python train.py --num_hidden_layers=14 --hidden_size=256 --num_attention_heads=4 --num_key_value_heads=2 --head_dim=64 --intermediate_size=704 --vocab_size=3317 --hidden_act="swiglu" --norm="rmsnorm" --norm_place="pre" --norm_eps=1e-05 --positions="rope" --rope_theta=10000.0 --rope_fraction=1.0 --qk_norm=false --attn_scale=0.125 --bias="none" --tie_word_embeddings=false --parallel_block=false --init="trunc" --init_std_qkv=0.0358 --init_std_o=0.00677 --init_std_up=0.0358 --init_std_down=0.00408 --optimizer="adamw" --learning_rate=0.000973 --lr_mult_up=1.39 --beta1=0.95 --beta2=0.95 --lr_head=0.00697 --warmup_steps=287 --schedule="wsd" --decay_fraction=0.807 --decay_shape="cos" --final_lr_fraction=0.05 --batch_tokens=[32768, 65536, 98304] --max_seq_len=128 --doc_mask=false --train_tokens=658600000 --max_steps=10663 --dataset="wikipedia_en"
MLP neurons of a small language model. Each row is named by its layer, matrix (gate and up: input weights; down: output weights) and neuron, and shows model dimensions 0-255. Each number is 500 + 25 x the weight over its row's rms, rounded and kept within 0 to 999. Numbers have three digits each. A neuron's up and down rows have the sign that makes its largest values positive.
After each neuron's rows, "fires after" lists the tokens most often just before its 100 highest values on Wikipedia text that the model never trained on; "fires on" lists the tokens most often at its 100 highest values on Wikipedia text that the model never trained on. A number after a token or word is its count.

L2.gate64:483510525479519495499518485508477447507463481522512475506548490497526499512490487511512483503492490558521514501522472543511508494494466539479458508562514480479478512477473458523495484479491447469518512490471426485526487455476511478474505526502568551491519528505495494532492543491505514570509489526498492502524499511472510501484551464488464529494499501446478536488462481527519533504469542522513488479538494519534483503508512503491519442497556494497518484474531525521500510483487455489508542516503424458540514522494537523522511486491434487495553524511505521494516486490519498517485498493483496532476498522514518478492518494465549475505533518504505501555513468525478503513514491478500465498485488526508477461470522496508486542513507492476486494519525508497483524470478524
L2.up64:500518468530459505490466507450507470483530446502508503494451470503476473510467462482483493491462577501498509455496485482468484538536487520471545460543466501523440500515456508525501458517497546523559485510495496508493511493482506497483498485518469503486508488539521507490528480489524499459517513539463473513532519498510533509486475501473507476521525464467510559497514484524478511480509490507514467498454496507532449502517468511472497488490487460532458534516496504530485484500449446461555506532544500523494502501497489496529500536447472503459496535471461464469539500520530482503493470489494517490509517498501514525525526520475488505468515491472513516556505476521529492532475514496527452475513490499514505502490518528513507484505522509506499492486473500516509553520526471
L2.down64:537489475541474496470505494539504558483448519535484513514461476494487462520518501489503498507469473524521492523436492524497518525495526553487531497475517501482468454482486532507481508509469536511477523502472517494500534523519518478538493516508486469509485556504490517499520498538496447529530497490511486531480496533486488482461491466540510471499491453479515530470475543527501468505504497559479470505496534525485513468515520559501508469499506477513506509501510507514538516519475482466503510522527493501532469538482517503459500471520520508464491488491516536522499487493480458506529540487493518456540507505545496513505512477490483505466481500468469486464504543504440500502537486542480504489472486456494508485462478494461449501545447497491493532490536497528536506515525561
fires after: "-" 13, " (" 11, " Sh" 10, " ag" 9, " \"" 9
fires on: "re" 27, "ort" 12, "in" 12, "g" 10, "out" 9, "f" 8

L7.gate670:519507516537543473499494511535488521515451522520481495505488499504489543449509455504515481523523527520528491516496503516499500541539490571477510466535541469498513505469496486449536527455502489515494486473471536497525499484524496510484511476496495521498498530486470483488523550546486546533462509520531483500499477530568493511533486542491477517476507495507508511508522577444494515529507487495490513498488471476485497557498531515511519508442514524533497508499503537551487500518513510515480484509484499475477513470476500512488465532483509488504533450495516488507497531487487501519527508489498481443493509488477500494500458479521466493525492477516507446524481485495509443508490510447523467449517455498510489485537488476537529536520513510492456505492546454486467516508536481
L7.up670:503495506513513519519505506478517470501513499497513448471537498491504510489482481506563512516501487504508510514498503434533518520495474515471520512485490486552490469523463546501531455515488482529549504446491498509478535520532487488521514496523531468502483490469517477512511534511465500517522517533524466520482508513507508471495521498507481459511518558541448503478515492508488509490462478501552530494467552474516527539520500482532513486486509491498485453524478479474556502535503551510516559523489531504537510451527468506524496530488568469498486516501488490462509551499478508526492487500504482472499535494521498505442506502465473509513438534479507465503470530534477495508462529498491471464542524440504530545495510517502505456529515506490508481484515506488506523511532485
L7.down670:527453481532482466446517510499519538478482527518511483503463505537491505509506537485487483500496466481455506484527535498506524505471469493446518516495487496509479503472442460528551490516492484479523491489518530480494538480530506485550502485496507512520508497521496514452477534482484520490497506486489507490489499473516513517476497468521516510484469497549539484517493494541504539492519495511464506468479499521487475536545482436523481532468473421525531539556501464516520513492502502490500521495497530485498542488524500444532547480536494510535448482503499521518472513476523443535526479508505487491503478492486463497530457490497503448479513500491477512545532541511478576543531488498512517522504534489505496519544489515490478491507471519517528521481514493526465495518497524
fires after: " the" 56, " old" 5, " hig" 4, " larg" 4
fires on: " first" 28, "est" 16, " most" 12, " second" 7, "th" 5

L2.gate302:459484470470505492482462478506479505510461476515488506494503518503489468540476505476522485530477531513458493510492522469499507511492543498484501493507512577463511484484535497523500517461487491553521500512511482485553555488494481499489483524508495446532499468497500503460488496491448499490498478475506525518486558496485505512467494576473489489534478484462531484486476527460510512457454466505515460500549488510509466503507502496468487473542462490445504472499502525486518524465463541506503554492514490472476496546500505483480537501530509489481470500532479501513498537494546512467516508458562488539504505483566482468490493531506495506526502486491502495523469512462484517475478495493509493448510520514499463503495502512481520488517526487510468498476552502507563522480465521
L2.up302:513496440512531520528487533502479489521509534485514496496542488531498517491511490461493523502503498462524493500461530484527480487476484430489539482483517523471502522555480531543536502515563504495499473466477516497503444539544493495477529502458494522478492548490479489480503499504497541545507544514475560488516508516492470535501490523518546507498494502481516509496504434486506504470541473528514530484500470450522496531481476489474519506507526457521527518452475466454496498500521500549494488515542480528472495484493486532509523495499513505530465455487497553460517456476555503497467542554467509456517529501497526525475517504499512495501464464504533508462520506511514490478496498517492534499488509491514488513496502530500549481492506503477481499516499495516516558515513475
L2.down302:523497523477486473481481530504480445483513494516503529499504518513471454513470451469497469516484482460516504484520480478515553505556497484517491538491479501502499462481501494512506513517467460543490459498466473530486496475522470445509502504544496449499534504575481460496509470499499461494520453506506511538503531516545484499477499516471495457470502508490508485503470528526509518503498524472515549499551523496521454494535492528500537518506456478521525519499473511507470504500490513504539480500485476443515480484494522504449532503476458502483501491505495470474502511498492509532468477533514466490474497495491464514510504441478475549538506471517495475510496487480506460466511515526481467518509510437456545495513472498534508493519541520491527478531509499558476507499492551
fires after: " of" 22, " in" 8, " colle" 8, " on" 7, " by" 7, " made" 6
fires on: " their" 43, " his" 31, " her" 14, "ge" 8

L5.gate554:544521458561513464509493512520492522510493522524496463478518496490561501469514489535542487494520508490508539482487517490530497501492497471513466514511527528501503491454484513509507464502511489502556502490529473526543505519505499464507517515421547518530494518484466488486528512478529490489482514490514508471517508513481508492496471520585500487527514513470476482480514494517476493465496510504515475491498472475494465539501531548452561470509505558481459503491423525547487475521484531473493532483505445483514469497523510531491494503532505504497454521537464522514524458506492509497500467514525465530503518539496464471506488500508528504454508457530504484507514495483480494532520541507468453504460455499480543492509486513497470523521501535475463478500513499488481510498508502
L5.up554:484508512492507518450468486504505490520496504516487485483507434498547484481526486506506483508515502502522524494494468510478539488522488510526490488535487527557479475480482540507538487515503518457508475494505545517489507475522527508509507518457515518494517465501513517496541533494494481486480513515471467536475467501513496487456507515532496524517522529470494491504528527503460461515528477513430472492524519551517504503554506502490495496491478502519476494513465506505506491480473506498492478473539489528505450472559557512506529485530437478521489481525489488540474513528459499551488493513497505492457520582495482525522518454494479519501532468495475561519461521534495479488519452496503486518457471485489509491550468489489476479520484480525491517509520519502547546561495522
L5.down554:432464508521505520470491476518505507523486493468486504489486489479510509535548458500499501517530519506524522517486501523506517504529512460529526491501520497531499511475489480511494526513476523481520482444503500493489550507485567500498496523520486490471515516530512468533478501522519454468504512512508443488447511512513532518496486481507481517500467477494486500509523508483456530500512512504479460552522531500504513534541506540492498467485508509516499468475567527477536527533456496477462470508535498486493475492560500488505519488501472504496499488473525464520493482493490454511503472522514538496502510529505516512519495474505455509489492516508519547497454533498501584472523485520492502491475564461500508497505484497475509528510378496493525528517508523505499536484534511
fires after: "\n" 69, "et" 5
fires on: "-" 69, "ro" 7, "r" 5

L7.gate308:552447481537479538504481480547468504507473528538474524490527537503489488525474453519493512476519537489520496502483468516497511569494502493479519556518514524535482487485527483487522498500528487498523501491473521506494490514491500517537462519515510512524457494488513501518479502542533500572506513491478505528492568520496477481487485454473486531485492488527491503488490527505563481482474494484517505514485534468503505547514468526465507510501476450528533515532494524463513503529498498481488503527443508498514505485471514522461462506467496513497498533507484541502451469503501507532520469467505513569483491500510510478456465501487512507478542460519521482484476484526500459467501518517517478498545508494480550492508517536516507525499544512514483481516510524484505500419541524
L7.up308:511488526504460469521534458491467467478502525462521524521481519464534515538482465489495490492499506498529522550495464482507481544542460502527475505466514486519550487488517524523522489496484502468508484492508490497454513516512530500481459510522517529532501556474494487507529519505486475534492535487510506498538547552510487492496511497512500463491537486508534475531473535545476506530522483508544434495451569491495486511454561529521516473481550516501497507543479484515449497515484473508463561490503510477515492501512493510480510476520541520529481491489467500518531488496494502497502517511511502524518519494507493506502470535497514482496534497554492450533521490488493500509531493515467492504465438524496536544468540539514522509526487469491488472503513477533519506479543479
L7.down308:511473516519500488551466534473465494474484511548513526520481549545480504480513498485453532452537476515513531510509516478522475496465535492459521479483492508461490529485483469475498473503520475425455496565511477487531528512463510482486541503539500507512468513512474506473497479530499508494532471506526511513497516567458453510506488514480518481499492541533525464501476478510496465487468509573506466518489498532492501522537499492492481498483498471457496503486510470472479474544484508483492497500501502510524517505483489521503512536470487540496501462504511477506541499498544492492488498491497474531481493467532528549486503539529475521448486458501484463532478549515485560501519517488530484517478493506531505482503503547531506481491471486520538478499496502464474506468503458
fires after: " W" 15, " Released" 15, " (" 12, " D" 6, "-" 6, " \"" 5
fires on: "in" 23, ":" 17, "y" 11, "In" 7, "ik" 7

L5.gate371:497452504505497489511479466531465494488518539492519454503484522488498519508496478502523454533502498471487458565496493504547523515463463453494497519537464501464551537489492520529549447492466478481531517477526466483533463475534517526534482492512530556500491534553484463479520473483512457531544496488491495493492509541503516550497470510503514507501471461495487451499464511469482501532487509529492510514504495508464474534530556539523558461525476505494473511501501512530480505507505500507505482492483465462478476484518491497514515480470518470487514503526544468523473469504524485520534470502535492489539496516474538529524494544542473487490504497510487511475463498456473492498481499513500471487485493427477502468494489519511511503482498508472444501515504496497491474511521491
L5.up371:445504528526496500477498521532487456517501517517538467516475507508498452487513508518485470546518486516514501456506508484471528497513529492525494547510493521485501532468515487514509486495443546451483525487525459480502479529494505501490534478458475483513509547506522521486490465489488480491492466466471495507485465492471478506516516537496485536521452526486530484522490538502485467536509512516536501480543549508464492478491547480500552480497524486510478513482514492482519537496512496506429468491534473468504506508564510492570503506500519471483513509472549497501474504474453480502514495521447496504547490461475539488518489515532489475470517490505525484463484516493474499497489495555473519481482500475467476493507519495515545530497476493550468438488506516479507483488559489
L5.down371:507508517495511505504513518490511485504501506504495480493533490516490463488502501520498490487525507510512511474513486513475496528507518519526486484494494497494505520540485485455505526499461498501500462370506499498501478570469529488474474490511481512530513506517483496487488496508505492467473487495490505517473504464518484505540491523508500489500498513489484506538514521481531479502482509504479503518495505503482524489504495505508516443482498482491499505481492497512501513516504479497477491509530479467528474489501513502535511501514506502496474513499480489523535480503506503493505484508534507518490494534514507490486494473516500508471504480506516500528489614503501635484500472501501496501487523493477487487497512509513513514484317511501497522517514545462487502470474512
fires after: "\n" 57, " Date" 7, " Year" 5, "er" 5
fires on: "\n" 56, " |" 41

L7.gate185:503476465508545495495481528542539524516525520499512455489529508526461514508491473526571493489533479463507485544481482500483459521443463456502509500479491536479467501523517478543524526522466472528549460500514514507495513500481488490500481493497509472478456502501447494490517544494496489474479454483482542495475517522525485457524539524512545472500520505461486514495502476508523475472490482483526524527501528517519463493479492524518519480471535486503504528509441493517502490524448557511513528499515512469525466529471498530487502479518498520488533559517524513525510543528516497527523523512505518500517480550478510490506517516548501547485501500492513457484463495442454434509493492489546521498477505477520459513510508503488522507494541518497507528513512483470515527499509471
L7.up185:513477441491484497482474507533499474498497502483521511520547526506521502524520490510491496474493552481507514509492502505524513537503523515542433485548516500497514505530468486503530491453478508502504490497493531504494505563474507462493475448502461497511492504504539526522527550501492495507496430507523478483496540523506492478512476507473504514469511543561472508528506481516504527495484464448487455527488496480482467523488512495472438516451474529431524475552523490458503482476511504495563488482471469515520484498493493497484494488533473497508508525472527493465444471546529484518532502497502466481477467528511517488487507499532503543477503498470453521521520492528529505497542490513504505503504528506508544460508514496514507529481505497502562494492470519481473547474521534
L7.down185:496516475453518461516467502509511472486478498523502462522471441490497484491501539523543483448505526519520552511497484488506491472516453501511471504514505474485475518480498527526458441525482513507485521556513508495491492523514517499484474481522452526520471482533538515518513514502491505456492548485495503468449553500516522470550442506488490498480522505479516475525501512490475519500472502490526469502536475453503497450490508487521495506532506551531497470476535442436480514509517481502536491443484465514531481490517461478520507533539506477472512509554507463499483491521521500543495512519514479474500451496514500472491516492528474525507496490494491493501475508505480482453520478531486503500530490514510531411504512455499491486484495515523513486523530472477512512505536489
fires after: " V" 22, " I" 9, " Z" 7, "V" 6, "z" 6, " v" 6
fires on: "ar" 18, "ra" 15, "h" 9, "ic" 7, "al" 5, "l" 5

L9.gate80:503497503522524521473473490543526479512521546453536519522514460496505473487442495497521473514465482528506518525487530542466507502490508544477506549493464523541476502522524504490501514474479540505517473480496493506476531540522489474494515413467501481547540535470479499493534500535532486496506462501484518496518524490496479521511554515524531492529511486440454482498485485500526488470483473533515537489518461471502519497498481538493500511489554486473517484492498486499461521529525530532515484493470529497513491492499504486470510476467432509488490466492467509508483474535488509513480489559511463508529466502519487472494542502576525498519530505555479504522481480509526485479518440487540483480478524485513518473519503495518519520502518510529529510498532465522524491485495494
L9.up80:501465499525491507484530461509524520483525567483467520492525463516502511495505507510507472499504466510506497498481507493504460505507554500500433476477482526535463535553493499491482491498507525527502471489502545536549519559513515485485491448514501536505534544508497534485474558486496497498518489483477498503443476497510506456519538540477525474494530530483502528522493508496478510530482507519478518502510522502527486472457488569488473519559513505508500458469470525480446508457482492472491462483549479514525480476512517524521496465501485506517493477499498560522451469472495515527489496509479518498494499523472485504483485492565460539450525488510477501504481488518479491444495495509515464511441512521520503505491499495513520477532501539522533504503512484509483476500540466
L9.down80:488516492558484516506510467506484520518485515510506491515517463515475484490444475497479490487472442539519535516496481503495504491474508493483519459519524499489476495539505503514505503450457503516540477526520510531473539531475519476482486487512467515505486500530475495498526503521555517506514510513521505461478501515497493480497484541513564518554504499542512483538508445532498511482504444518507507502532538504480544496560493461489483506441508498444477503515554467547537486487506504460492514480535492498502520543536486484491508506491500503471475508510512502519479474492540544512529539504522445477514491466472492511486512488518519488459498466463507501508494510495507544509497478507518527503466519520529505488473519504486574509539431486484498488544516535509499554489493540
fires after: "\n" 41, "v" 7, "|" 4
fires on: "-" 47, "ro" 8, " Gold" 6, "–" 5

L8.gate602:564510506529502475457493523530460516522489485476494496479487492515480499484477480491513496538526520533464516479501545527501460487535548487441504541485513494517528492487480532526528474491514491514532504507484482494516552544490480499522481530515466580458480501494493481499487495485522524522509442477461528516517472496507484479488532480491536471524528510520558522487545543527522475507534467504527482545501486463451519506541492507488487521477465504528459478488462494540490507512500474526472490478521482512503505505484467495541498476474534479525499493469468494526510528471495470504503457505481505477507534511512509482431501523498500513532484509508471519545478489450499476526518519435518507484495534527507456485513498507534522516486508511498472526488520473494455527453503490
L8.up602:530520462526543505465502542552471483515490445532429508550453489507551519514544541469508500529513468515503524504523510509486512510519485486514485507527495498542460522474444481503474479508536509526518536494447500491541515475526507506519486502500514511537483484477483507468518511499508523504505551500467473440457520521537532513459511510468480553534477506505504486478469487523502504513464471493481511505504471493494534555507489530445498481490538508500445517510524505479505506525525534488528497502484523497468486492539462531532547525461510512512483508511525529528494520451529463520499487494538476455471515506503487475493492504510478498472484455542501507545475503482507509470500529488506486471510501457493513520467496510473490481488506509472530517494529515502518482546506526
L8.down602:537494515530482462481497528529481465498492493534504498531520496495488504473507507483487511523489426459507496522486546520485497500514512466449499508525499474510470493494462454521467499503507531508547527443444487522511468567480481536555450501502490525488482476461514504468470513534490540491467509493470487510526502471520529525531450520498481494514507511455552491490524485537515492515516503505479540540478523526479525519475495495521457485511501477492465523524475514456539483476470511494478535515515541462485482494551492481500515484493514467535494509530510493469494497490510496499524488514496494491485496537503514483501508476451517479465484486460468501535500482461506461488484483488516503468529503474493479532463555478495495503470599484527479507513508512491515511473481482
fires after: " the" 35, " larg" 6, " old" 5, " hig" 5
fires on: "est" 23, " first" 11, " most" 9, " number" 6, "hest" 6, "ation" 5

L11.gate106:505537506456465508524493509488495469519518531490511512510467499519516454502471490502572523538473495482432463551460446502501481512511478507482457496503477531495500524478460483490515533485529535525468471451576475522511495497484489512525500485497502499539475492479501479497518501525504469510489492463527518466534497484497521543510474544519513519488533473493485487497447532535507549487494471493471482519518502500498499548521522523493530479447491501538513540501482505496460516491445519530495555469523517531514455499480485536506518476525503511520485498509489474480502495504519503520523498474518488539500477480513464489531501491562518475496531451517461461499471461469488482502476516488476500526510494497521498461514539506511466520537513470452496468526517489518476507529491480
L11.up106:507544492530477465474458525513508493502513541494516482518500489478546522484461488474505502520498504480529482486521483537514514489536493496523491516537500534460486528482512504542514559506477511510461490437471529496500487518505508509511492519496491510492493486493528477472526480485493489454532505470510463436496458459570489515460498499543461490526499534512491471550483469483542514487530481528481499545522527502499498482537523520537516455466485510514497521445511522503495497503493494536486498482554502538479490498541475525520549483512494474469498473490504441545526506490481495500490496494521528514507467505482526495501479497550503479434494477543487481525521498488478488466512503517443507478493518519539499491523477480486524541562489505513507477516470502465518487545543521
L11.down106:488532491518469524471468494519463521515490515516502521499473503468544517512487487521480487533489501496537471463474488493471518463525461446515504516441522474501500503476478537486464517462504486477480530491501514504499483476479506481478475504525466482475471480510515488474499504519498509507532496475529477488472494463510503504467466458518466538465545492489513535525493452512490494492518510513492465494536484516473501477500494453496513495512497539477501516516527507496490528508482509451479492478509502502510438533479504445583528518512483473494504505501497484540534548498523491533524474506475498526530466514486532482505457489435474441483505531487448501483471489476495562491540469530467551514507478494483525518512493499491472533522506493509541531508432496534502517507525459
fires after: "\n" 35, "==" 12, " ==" 4, " 199" 4
fires on: "\n" 53, "." 18, "s." 6

L2.gate163:507525483455512454540454430463484530490521527492512493477486513496482459508470499530489487511485545467502472474488498495494497509555505463490520505509494510523499524496519548484475555500490463517483478508474504500495503495487547465490528544481479475497489491489494495443494529491506509510516542506488498534488527519486524506548490480488485468504488493492492521482465512512499494530486490509487525488516513513458486486456547462495470521500468532475511549489467474515493480514425487513559494527510553503516500537466458511461524540551415504500490493532491480523498515519482545493501479518545520514510489515510517513459487494479510547469486476473537522510494472472491477487523481501476490497487470475486542477519519478551481517509539488509521506497536489509545473471473516
L2.up163:540467507491418514518480477499464488489494457473528519503464518488492501509506497483487497470474506466509515537480519483476503517523456591509510522515478480493484486510479464494487539419480519499502526496524497444485544509502496493510492509494530514489513507510516465491514512525473486443473459484518532485489512499520514536498533524493495481482538499490508499508498515522505475529485532491476465507510509496506486530439487521506531517584504453460519552469480510506486502504533499549512504483466462457512511532536501535498481524494502478530495517534513525540541491510520527540505482533478523535521476512534507483547471514485481511519525532484502480510519523508516524501500480485489509474528491484512551546508530508516518468505524503540520497475444495518521511500463519
L2.down163:510510496508520531495484480529513509488535525489405506492474509466485500476502468507452519487478495482466500502515485517516504513513516458468492497487509491484489544524515476511436496507473515529532509491490506518488526514504521493493510499494479591492493490484483452504541466504519551506477498467513544486506519487506482462464557462477513499489517536495500491498493531540457513507466514487493498479461505551484519509495518455485516483519492469449494552521486457485525437468506488546472487511483495510497494532497514452495477477516514498536481493484528527517521504552465513525504474514505500515493512468506494455534477476526509465505445494507538462507558500493467487493495483497478488465507500513488503494461498463542510475504516465490476537570486502525488501539486492
fires after: " K" 19, " G" 18, " Don" 8, "on" 6, "av" 6, "ild" 5
fires on: "ier" 20, "ald" 11, "im" 9, "ang" 9, "ib" 7, "n" 6

L2.gate694:539513491498509475473503490493471477553518502537536514511461500517477511459511495494559543471503453485505461473551514536477527520464510539535513499501511483571490458475479508504540486482490511499473521500533479517483500517491492512502504506529526553504525499472519511493504508525493515513452480533510518556498538472469482490519524502486504507520513504522509459512504485455533500480494491466484535514520501474493508513500500499560503503437521491466511495471515454491528503504514564510516481529506544482522502534494541499488467529457510488499482458480457518492480532494506543503452469481470536530464511469520542533489489477471490530478515484539514490560483499469488492479480485474518453500501493469504520516490460511547478521518506501518555478508514493479456498487494486
L2.up694:488484475499480452489581530474479544524506508512495483507493504506495550499498490517489529446564490483499514512493450490518470492476520463491483459532519495515515504473494512499477482468522479503522488521504519500532487441500459511502493496498502510522508512487502464464504481483452483484493483508487478499461507489518544478568478515509522491530531514518497514496491517478478479492463504518513521523476485492479489529515452506496505567486506494498530510483522524481494487516492496528491488519471501527490487521516544536469489519443511462548464507478456461502498525482533553512438528495492467481495530489464493521488523505464506517542490436498543514505506516471512485521494504470542486492499440506548493502509453501502536546485520463516512477525495476488465464554512496
L2.down694:504453482478434459484507516502484469528501500525524467472495511447500467517517503493472514505541505475469464503514520494518489500511557489497489494473490507548475488497516463522513530462539504467474486473510486487510514495487522509535486503510503503478495488509526465474464510514462515533493477505522484504466518471493450487491489538529479530536487520506506474524510542473504480515487538540465488482470490534527500490510507488493500508516525490447508509511491472499534494513511503506523525536469497491484535503507521524459476531494492461498459471466501482474479538466471498515500493487550557505526492450527472503453471487486486491502511487462460500540486563509457532482502474495517473472531534460489549491516466501498502519468409475467446481461476512464523507495498503
fires after: "\n" 73, "ik" 4
fires on: "=" 53, "ip" 14, "R" 12, "==R" 5

L5.gate516:515482505518513489524499449482476495463521530491504461470517509531481509488456451557537506527463483479430528552503526486531506519518473497515485522495521528476458485478494528498494463491495511482496496483568536486480489498518495551523489472548556513469538508523476469488541519504517515539506541489524482493572520479496540547473482456508524499498544540457530514528465538450475534482514509523463509523510509496495484539524478469513501477502517462525470517507510500494521471495493492478524489492485491488512472525459510515507473543480472541469500495521472444511480486505495479506479496502507475522493522499490493483469473536564504497506492511534467462471495519463480505514509496521528459506494468501498485492473499469476496525503506467495467516497504505522529515471520515
L5.up516:488522459479490453495482481508493524523463494527481495472502492498437491457497480474497533496531479524512476455495522535497512507502518510512476466567511529501518522529496469486473483509479537480525521511508453477486472490465481507494496511500485496490514473508519551479457528492503524508529505512525475506498508476498488444516495510443536511560510486425481487492527512505540515457484494506520515481491501492497532493453538512497538513490469521567481488536525493525504464520528490499507502464514472533476473510498538522466498501530480406510530480517517519493483484516479489480510491495512472522490505545495481499508487483490499518473486482542523506534487502508492481449496494513460564545441502521498506512508497521497479505511493546450493541484508500477453519466532490
L5.down516:533513498525501492497500457509495512490477484465516493498545494505521474496494439542575486479518493508464524537476561490462507511516496487541509521483525461498506450490490496515491543500531496490494524431518514498497467544540471475540474487531473501474528456475516482472523525463474483513508450533517470471481520497504522504491493451504504489490488526523529517481485476465503472527552470485487492520515473499506473516522510510510499482513518464469475492483516511471547516523498481481539502538521514463509517522507489541502467515494513527497502492463479469501484510530476475516489532505483484460475449521490521510475477517513510513522455487459464502500502515491501454514501513496493494499532481485505475498497512493536503554463519494519499450554459464498543493496421528
fires after: "\n" 47, " after" 8, " by" 5
fires on: "\n" 47, " a" 32, " one" 8

L2.gate190:516538514540500528482490511509466488493466529524503488520525501508490530518460494473517487468527504505487546458488472504512505552500543508472535500470496480476524498507473488504508490499509556499547511500492499509491516502500484531498519470477523489554507496511470489513506502473483522517506462512492523494484533487474517508539517496496521463503526497502516505495498563509475528509556473472507482497499512477512507512486541525469446497481483469508575546468483532506518553544513505513514496481505475493498526532518518492455493454525511542522525514481523493490489497500431470486456508533468419525537526532492475480506516497524478465460521505535521534498516453487483483507469518478530480441504460490487487523484536506490504524450495505504491533494543490477533453456512495
L2.up190:481491548511511541506518502531483509517456516507478483525507503469452502520503537507474474485479517482497503485503503450470489521440516525532541523482492529502472505507510521524515501510482470483442448552535517495473508507523467494496514518492491470560549481482505494499516471483523518522535511513459472473437515476483493471522546490466472541507520457480499526490504495482506447532554492448464552478500442478508516481459503511512473501484504508458515454510503516496510496507543476509524473500507474508487495467498506521492476539487507541498531536524579518451513500458458477478475485461480462507475482503491485463532492514508529507481462497504527504482498500503505505534501508494494479518500455511463528505486487528478461512488503505486491517465461499496467505471498498
L2.down190:523500559537498541456470519480491475479466533519484488512515563494453500471494532506460502498520516493512488479493493470475480490510498449545511500459485511477464516481485485508473476546501502481513501445452511458446456484468489516480500500474470489538505456532507525463466513487501506459540485528499514522501548460438482473534476516478488487495477496502495505539522530542533507510513474482479465463471514496467531486471527522480470500480498491514521504491508495521488506499477459469517515493499473472519536510515506482498437488538518515508484488524535489472505478473488502493495501493523494495533507480469519498528513504492466507533469443559505512524476514549517517506508522496484458494519494472508479503459501498529500511473426509490491537537484541539514489488514505
fires after: "\n" 50, "." 18
fires on: " On" 44, "In" 33, "On" 23

L2.gate648:521514508515511514492503498516524516480492503539499521545468512503418503520547495489491489488473508482541506493550484484465491534525510486504509509518495546511523490472451513523538495495481511509548517491535530495526480451496490519507532577474509486495530494481478501490504494505474477543470489511487527511495530508542503481526516487508512484471516478455552484483525529507517429506488475485470484511512475471489475544512497518523461491428523447481492487464464494513502511497496493514506534470535470525488526474525514468442532472476475518454473444534511516455482510457489533490485504495542513502475538499527473480517485497545517506502482464527517483544514495527488505520497477533502477454472484505484526528492482489474539502480512490495464525505519493472500452487501499
L2.up648:517491484470524518506532519489477513442520558525470486477529547474459541516536481478465558454518473485516490507534457511524500489487516463475499508498501500525487484498489493509516484476486515474494522500540514432499452475473496544492497496539526484467512513528466479512492509457493519527514498549495516519503479530471475491536512479518479445454535496490535497490505502515520503531471497472441493508491502477483513507502471513552487532507498471513538512527511520504490509480500496498520502508507535527481493474517540510512490473449484556493503463500519472524494532502536520484469478470472479476499539478520466484549437488509562473531488517498491490493495513502460502530509485498514451480507484515500472512479478499502515530517518479538513535504523502537569502480472538
L2.down648:488472517517532501486518503516549456482459490486510502527490493457492526476472498512477523476534467473512514483495538516497526481481541480499499518470503479522490504494515501539511535465506518497483516506510528506457510465544522518476495531452514561488523470489503472498490511495431507550516456562544468559503497477478511462517471536518524465490520553495518493542493493548510494496500507488472483535523459491491523472490503460476497466506546459490508480538477497528493459539520475502491523534475493488489547463509498490476472483514481485510470493523506427487457522487479551490456449507517501489493557494491466474488492490476469487524510507460479540507493522498509517482514488524521481464526476522494498488475508490491487474478476496529470525482494553492501500495516522
fires after: "\n" 48, "a" 4, " Turn" 4
fires on: "=" 40, " (born" 19, "On" 8, "v" 5, "out" 4, "ist" 4

L5.gate248:540522496495549477444515514522463514511547523510479501505523488471514461509474495533502472498505520488471538507501499511499486504523509525474510527449492494478565490536514472489514512539541502472512476506513463502517519513527482470522516491530553500456509527508478513505477497541498516561486475489492468496474512531486476478482482494545502515465494530486495511505472529465489514475501482470487540506481546490478463566496503500507541513428518498511499499500515520473525494531547544537479487503494510489508463521437524517473457520468492521433484521489488494493474521507488494519474456468528538535540488495528502478505498477487492529502517534500463487503528501486442490520523511481501482462507462484468488513541450518535479507457517461496528504495509490481465513482515483
L5.up248:507502496509500458499507501465502462500502483498465492564490531503537531484534518503500553459517532470505475453491549541476516477485529497462491486496493518544536513496507467497516537496489472492485481504532468512490525508516480541505487526490525514488504545497521521473528471492470509470484470544527529521510460458497496471538473507496490512517560455517486442484504525528528454469495516531452552493494516477478491529454485489464485499468499475516509483496470448502523475500525532501577455498518536514526475500487503487487482524491536498513529502498494515485503518518453530501494510509501509466488515485465520463471485528505532504508470469545485483530529530469532485465488511488494490485529486483549535569534481502535525509496489491499531505506483492497498476479520533
L5.down248:481546514464493460510464483513477509530508541513486529481499505529480503518492467523526526491491534490446495502529518490507507503489516544508441501485482526529449488493521497464516486475505487475489508454524506510491496469508492527538509508537506548535546495486463491482460518519467476473541493518477510488518505526494541504508501544462514527481525517494489453507501540480506494496538512518463566487466511495515493537510469418523506510496506469534489482512486499500595495515507502560496477512487509507520517490518507531473476494568513481517490467454462474466462500488500464499500469539520510502524477516531516506501522529488502508507539505475492532505502550514484505473518520519488475482502496490522509514490481490523508452507448458503477485470534525459478539496500490
fires after: "\n" 64, " was" 16, " is" 8, " known" 4
fires on: "=" 52, " a" 15, "The" 12, " an" 9, " as" 6